MLP neurons of a small language model. Each row is named by its layer, matrix (up: input weights) and neuron, and shows model dimensions 96-159. Each number is 50 + 15 x the weight over its row's rms, rounded and kept within 0 to 99.
After each neuron's rows, "fires after" lists the tokens most often just before its 100 highest values on Wikipedia text that the model never trained on.

L3.up713:59 51 26 41 45 52 48 69 63 49 64 53 69 61 53 43 57 56 44 47 55 76 31 68 61 58 32 53 46 42 36 69 42 28 50 64 59 30 36 34 69 25 35 63 15 56 35 40 50 57 42 37 19 39 39 48 70 70 50 61 34 29 43 72
fires after: "c", "ec", "ga", "la", "na", "ca"

L7.up170:28 57 64 45 38 47 39 47 54 40 56 80 38 44 56 55 59 47 35 22 71 68 72 17 44 18 46 53 13 55 64 40 48 23 33 73 29 74 43 31 34 54 58 52 36 63 31 74 43 71 03 41 46 57 49 38 37 26 46 64 55 31 40 38
fires after: " ", " re", "lan", "ran"

L3.up382:02 50 49 42 37 48 58 77 36 45 41 59 72 66 58 77 44 47 40 63 32 68 50 43 54 37 30 66 46 55 57 67 38 62 66 61 49 70 66 47 60 42 32 45 28 43 52 61 33 79 68 50 44 48 64 59 55 44 38 37 61 65 62 67
fires after: " re", "b", " co", "C", " Mo"

L3.up675:66 54 53 32 49 25 48 58 46 73 59 42 54 27 60 64 54 53 70 61 29 47 74 70 30 42 65 72 42 42 81 39 47 54 38 61 56 67 48 62 06 24 36 52 64 49 60 42 63 53 60 37 50 17 36 54 18 48 58 75 28 57 44 59
fires after: ".", "==", "-"

L4.up715:41 23 65 43 17 52 57 52 67 54 40 32 38 49 63 12 55 55 61 48 68 41 47 47 51 43 39 64 29 60 49 52 60 31 58 67 53 47 22 52 38 66 58 48 52 56 27 35 38 64 55 37 36 43 59 55 45 55 45 40 44 59 56 77
fires after: " was", ".", "d", " be", " is"

L4.up568:79 64 59 59 23 42 50 81 43 59 14 53 64 12 72 24 69 56 45 62 35 41 56 51 42 44 51 59 55 73 72 38 19 62 21 47 68 59 56 58 56 34 50 39 47 65 43 59 53 51 50 37 42 42 50 47 27 50 62 44 69 61 36 62
fires after: "s", "/", ":", "-", " S", "Q"

L7.up89:43 45 27 27 55 40 36 75 43 43 43 71 37 70 39 51 59 50 55 69 59 71 46 41 45 66 69 31 35 57 56 39 59 50 60 35 54 64 41 67 33 29 36 35 50 49 59 43 61 74 45 32 21 39 44 35 59 59 47 54 51 63 47 57
fires after: " cl", " J", " C", "la", "c", " G"

L3.up267:75 27 77 47 64 40 58 30 58 55 66 43 55 24 64 48 58 46 54 51 17 42 81 65 61 39 61 82 58 32 55 42 54 62 45 54 52 61 47 21 50 53 59 58 81 36 51 29 54 51 76 52 62 60 48 17 53 58 68 69 32 50 24 45
fires after: "st", " so", " with", " G", "o", " Country"

L4.up394:42 72 32 86 69 68 76 74 71 59 34 59 34 58 50 59 35 73 37 48 43 29 74 48 73 29 47 32 40 57 40 39 60 59 58 29 48 58 55 35 76 58 62 30 66 50 66 52 70 46 51 51 56 60 24 47 72 36 41 57 45 45 65 75
fires after: " ex", " under", " Car", "ne", " a", " in"

L4.up482:43 58 12 65 36 65 29 50 51 67 50 22 24 44 54 48 51 41 47 28 32 53 44 62 79 58 67 42 82 46 43 60 63 38 63 55 32 46 76 53 48 31 45 41 39 42 59 59 24 54 37 57 68 48 36 62 78 44 71 29 54 48 56 66
fires after: " Republic", "gi", " ca", " Co", " se", " lo"

L3.up218:51 61 60 58 53 59 62 38 35 72 41 51 60 70 46 59 24 13 34 33 16 51 42 37 43 49 34 48 51 56 53 43 76 55 16 44 52 58 41 44 07 29 61 58 70 51 39 61 65 72 76 61 79 24 33 41 24 52 73 52 40 09 43 54
fires after: " so", " So", " st", " that"

L3.up293:39 51 52 18 31 25 55 45 41 60 45 48 47 50 21 70 48 45 72 66 91 52 32 47 38 42 57 15 57 70 57 15 35 45 44 82 36 31 58 55 54 65 41 62 68 63 34 49 67 56 60 43 67 60 57 60 41 49 44 58 55 26 44 78
fires after: " B", "B", ".", "b", "w"

L7.up150:64 20 22 50 41 43 71 53 38 66 56 52 62 46 45 53 56 57 70 34 36 65 58 72 21 50 54 47 57 51 52 42 41 47 52 50 60 43 53 33 53 65 60 64 61 42 43 46 43 59 12 52 36 40 60 56 75 51 52 59 59 49 42 73
fires after: " as", " a", "n", " Al", "ra", "al"

L3.up731:73 43 58 65 67 52 45 67 41 49 37 69 65 51 65 59 58 39 54 56 30 78 64 66 48 61 50 94 51 21 71 68 44 70 55 67 42 61 59 61 50 59 50 34 44 50 34 70 34 75 50 41 61 50 13 35 92 61 52 32 85 65 56 41
fires after: " ", " c", "ho", " h", " co"

L3.up451:53 22 58 42 64 29 74 64 31 58 33 61 46 14 44 32 92 51 41 49 48 67 70 69 52 44 52 60 96 58 48 67 61 64 38 61 51 45 77 61 54 48 47 28 66 42 49 50 35 68 58 72 37 65 57 31 47 79 53 46 45 42 44 70
fires after: " (", " ", " w", ".", " h", "N"

L7.up44:35 27 75 28 73 61 47 52 49 50 57 49 66 55 49 21 60 46 39 50 76 40 50 34 61 44 43 42 43 37 19 34 75 61 32 69 46 48 30 49 39 44 53 60 38 40 71 44 37 44 23 51 56 56 52 25 56 40 55 32 65 62 72 30
fires after: "s", "c", "va", "cc", "t", " or"

L7.up547:68 51 40 70 47 45 42 52 65 34 71 51 55 45 42 57 45 43 50 58 32 39 21 50 58 35 52 64 64 63 68 73 40 32 57 62 90 37 39 34 56 11 46 80 56 33 56 64 56 23 52 70 40 43 69 45 48 66 40 32 72 48 23 54
fires after: " The", " the", " a", "the", " A"

L3.up631:56 66 38 26 89 80 48 76 46 79 49 59 61 32 55 35 66 48 57 60 35 38 64 49 33 48 40 40 61 33 38 26 30 37 48 61 42 24 48 55 53 48 42 41 63 49 49 27 64 40 57 40 53 42 36 49 61 54 55 33 55 54 57 40
fires after: " h", "ve", " W", " so", " H"

L3.up534:54 50 34 27 10 33 58 50 54 64 56 38 47 64 69 59 51 21 53 18 63 65 44 53 69 28 27 35 81 56 63 41 50 16 52 55 42 46 48 53 72 49 39 51 33 33 53 37 46 67 53 53 65 52 32 50 42 54 20 31 42 41 72 42
fires after: " ma", " po", " fa", " consider", "s", "ma"

L3.up460:49 66 53 32 55 64 41 56 54 44 42 68 54 19 31 45 59 55 32 33 54 51 51 56 15 03 39 45 52 41 51 56 46 28 44 49 64 59 78 43 32 71 55 77 75 54 49 44 39 36 61 61 44 53 58 41 61 67 51 56 59 51 71 40
fires after: " de", "s", " De", "f", " trans"

L4.up65:73 46 33 40 55 40 49 75 60 70 24 62 62 37 55 48 63 36 57 51 56 32 42 41 41 30 15 58 77 36 69 33 45 45 37 38 63 53 49 36 23 59 82 56 30 60 40 52 54 37 37 43 75 27 58 60 34 56 65 51 66 35 69 72
fires after: " h", "″", " on", " wh", "H", "hi"

L7.up215:47 52 32 58 58 71 55 49 73 62 63 36 48 62 43 51 58 47 36 69 64 39 37 46 36 57 68 40 43 53 43 46 77 49 45 64 46 40 41 19 33 45 57 58 52 35 72 89 54 35 38 37 52 48 41 32 23 59 70 38 37 42 29 53
fires after: "s", " G", " Z", " ch", "us"

L7.up323:61 61 57 71 68 42 43 69 72 73 62 48 14 31 67 63 26 67 73 68 58 44 41 59 65 34 81 45 49 55 71 44 30 42 45 26 57 46 68 39 69 48 63 63 59 52 43 17 59 29 37 38 32 54 34 41 43 55 56 38 51 79 65 31
fires after: "al", "s", "-", " T", " Al", "ta"

L3.up679:72 42 54 26 65 46 61 36 59 55 48 44 62 74 34 58 42 76 43 27 46 40 43 60 42 42 46 27 49 60 59 52 77 76 45 47 57 12 59 28 62 59 67 46 57 59 63 40 51 43 65 46 52 37 52 66 51 45 81 39 61 45 33 73
fires after: "B", "A", " B", " E", " ("

L7.up321:36 39 42 24 64 44 40 27 51 24 28 60 41 40 48 38 55 48 30 43 72 55 21 41 41 32 30 67 57 80 51 49 39 63 45 40 59 30 26 61 67 47 35 53 27 62 55 56 51 42 61 14 39 39 48 44 44 41 24 29 83 35 55 52
fires after: " D", " d", "f", "d", " B", " Al"

L7.up191:65 35 43 43 19 66 53 82 49 18 50 50 32 33 53 37 42 68 52 58 44 70 38 55 29 30 61 64 27 39 31 51 76 60 43 21 64 64 42 66 56 69 47 26 84 46 59 52 57 74 29 67 53 37 13 42 46 45 70 51 50 73 55 68
fires after: " as", " at", " up", "t", "n", " App"

L3.up632:53 57 17 44 47 39 47 55 54 57 51 42 46 44 53 18 18 61 55 45 44 56 60 08 40 65 44 66 53 43 36 64 63 55 57 38 11 51 43 24 46 43 45 71 46 39 29 68 74 56 58 28 61 82 48 46 45 67 72 40 52 83 55 49
fires after: "li", "ri", " I", "v", "l"

L3.up727:50 36 40 52 44 47 60 60 67 42 27 32 49 41 63 51 37 70 54 46 72 75 45 91 44 28 55 56 49 50 66 57 47 38 35 54 52 43 56 39 59 64 40 39 56 46 26 72 58 55 45 38 53 46 64 61 58 49 41 39 65 31 40 49
fires after: " ", "n", "et", " a", "ach", "M"

L7.up613:48 53 48 66 42 17 62 45 62 53 60 53 39 66 32 43 66 78 48 55 54 28 50 44 77 37 53 64 34 75 39 37 59 49 54 23 52 27 61 73 59 24 52 49 43 72 65 28 54 30 55 68 51 48 24 17 86 41 57 30 68 55 73 65
fires after: "f", "p", "d", " on", " mi", " "

L3.up528:56 48 35 36 57 50 52 33 56 64 47 66 53 69 50 48 63 42 38 43 35 35 37 44 24 26 44 46 52 57 56 58 38 43 44 32 70 51 59 66 36 42 43 20 70 31 36 53 64 55 81 34 53 38 45 49 45 64 48 41 35 64 76 66
fires after: "p", "s", " co", " up", " ca", " re"

L7.up538:59 44 40 51 53 85 80 32 67 43 52 37 55 40 69 33 46 37 53 74 35 24 66 61 60 38 33 59 42 52 36 52 43 57 71 67 52 51 38 52 45 66 62 62 56 44 71 55 35 29 38 31 63 49 59 41 38 31 54 39 35 73 44 80
fires after: " ", " T", "t"

L4.up227:45 66 29 66 87 38 46 52 69 35 40 81 07 58 54 35 93 66 57 19 54 48 38 36 63 26 46 42 45 38 41 48 30 34 62 14 50 38 51 64 53 50 16 67 32 51 37 42 58 64 19 43 63 55 47 43 31 58 60 45 22 26 54 34
fires after: " I", " U", " Al", "d", " d", " sub"

L7.up294:36 47 71 43 45 68 67 48 38 45 46 16 50 19 62 43 63 64 55 49 37 55 64 51 47 18 68 42 48 56 40 41 49 55 54 76 42 66 65 43 55 46 43 56 49 25 34 67 23 45 64 36 58 49 41 67 53 55 54 34 66 38 56 68
fires after: " ", " re", " J", "-", " de"

L4.up565:66 36 36 45 54 28 57 52 56 33 72 45 35 78 55 57 35 38 89 33 48 34 37 56 59 29 50 53 50 62 64 41 85 37 47 37 55 48 78 60 29 52 48 41 87 56 43 70 31 61 55 36 73 50 50 74 51 09 26 40 55 74 60 15
fires after: "-", "ar", "–", "iz", " Pa", "r"

L4.up475:65 59 36 48 43 47 46 33 36 42 35 49 57 68 37 30 56 53 65 49 59 74 56 49 41 55 59 56 23 32 45 69 23 65 29 40 43 51 64 28 44 36 41 45 52 48 69 31 30 74 48 22 58 72 45 39 23 66 53 44 46 47 80 75
fires after: " is", ")", ",", "s", "E"

L4.up130:55 44 35 48 68 43 67 51 44 71 69 54 72 52 24 66 52 50 33 66 71 44 54 24 37 65 49 53 65 48 39 61 37 35 29 65 42 49 47 44 40 52 55 33 53 63 84 47 75 32 42 82 33 51 42 59 59 56 45 55 29 38 50 30
fires after: " the", "c", "ver", "the", " pro"

L4.up9:47 46 53 39 91 31 44 35 54 37 73 63 64 29 50 62 66 57 46 29 32 37 48 62 55 28 44 41 48 47 42 46 63 46 50 30 51 52 25 68 42 65 46 46 55 46 74 47 35 71 55 44 53 68 57 61 54 36 59 44 58 47 48 35
fires after: " ", "-", " h"

L7.up580:52 39 53 56 44 24 51 54 49 46 76 54 40 56 54 75 30 39 65 55 57 79 46 68 31 38 39 60 65 71 71 67 71 14 56 37 52 23 64 43 16 23 57 67 76 23 84 51 39 53 32 37 65 35 66 52 57 57 47 36 24 32 54 40
fires after: " ", " the", "ur", "ak", " G"

L7.up504:09 35 42 33 53 59 54 55 71 66 39 39 29 40 71 55 69 36 20 48 40 46 42 47 47 57 55 62 15 68 50 33 61 74 67 50 64 65 56 26 54 34 45 38 45 56 48 76 50 58 62 18 55 47 39 62 53 46 48 88 45 64 24 51
fires after: " c", " in", " re", "min", " Re", "li"

L4.up540:32 36 36 47 43 45 45 72 63 45 32 44 40 54 64 52 42 50 90 71 39 49 60 39 60 51 62 54 48 44 57 68 32 41 27 59 81 50 52 58 42 72 31 47 33 67 65 43 55 60 38 34 47 59 43 44 55 52 70 72 25 60 68 29
fires after: ".", "°", " 19", "′"

L7.up222:49 38 39 33 79 35 44 61 66 61 27 63 79 46 45 25 43 51 51 60 39 76 57 50 72 46 56 52 59 53 29 22 43 42 67 44 41 58 69 61 23 62 61 49 32 20 44 58 61 71 50 66 61 50 43 26 29 64 67 60 73 49 46 36
fires after: " h", " st", " to", " w", "th", "ki"

L4.up453:64 56 71 48 85 36 41 23 48 60 60 51 57 53 71 54 44 44 46 48 57 69 83 81 47 34 39 58 48 45 29 53 53 46 44 77 52 38 82 18 48 58 56 44 51 45 31 48 37 20 64 60 41 51 43 24 65 55 58 45 60 57 43 23
fires after: "\n", "M", " b", "view", "B", " B"

L7.up750:60 67 48 43 60 47 17 51 58 60 44 85 53 68 49 16 47 67 62 61 54 67 40 55 70 37 26 76 66 30 43 55 63 63 43 41 61 27 45 60 38 11 58 51 53 57 57 52 14 41 46 52 43 52 31 26 62 40 34 49 65 61 33 34
fires after: "al", "s", "p", "o", "ar", " Al"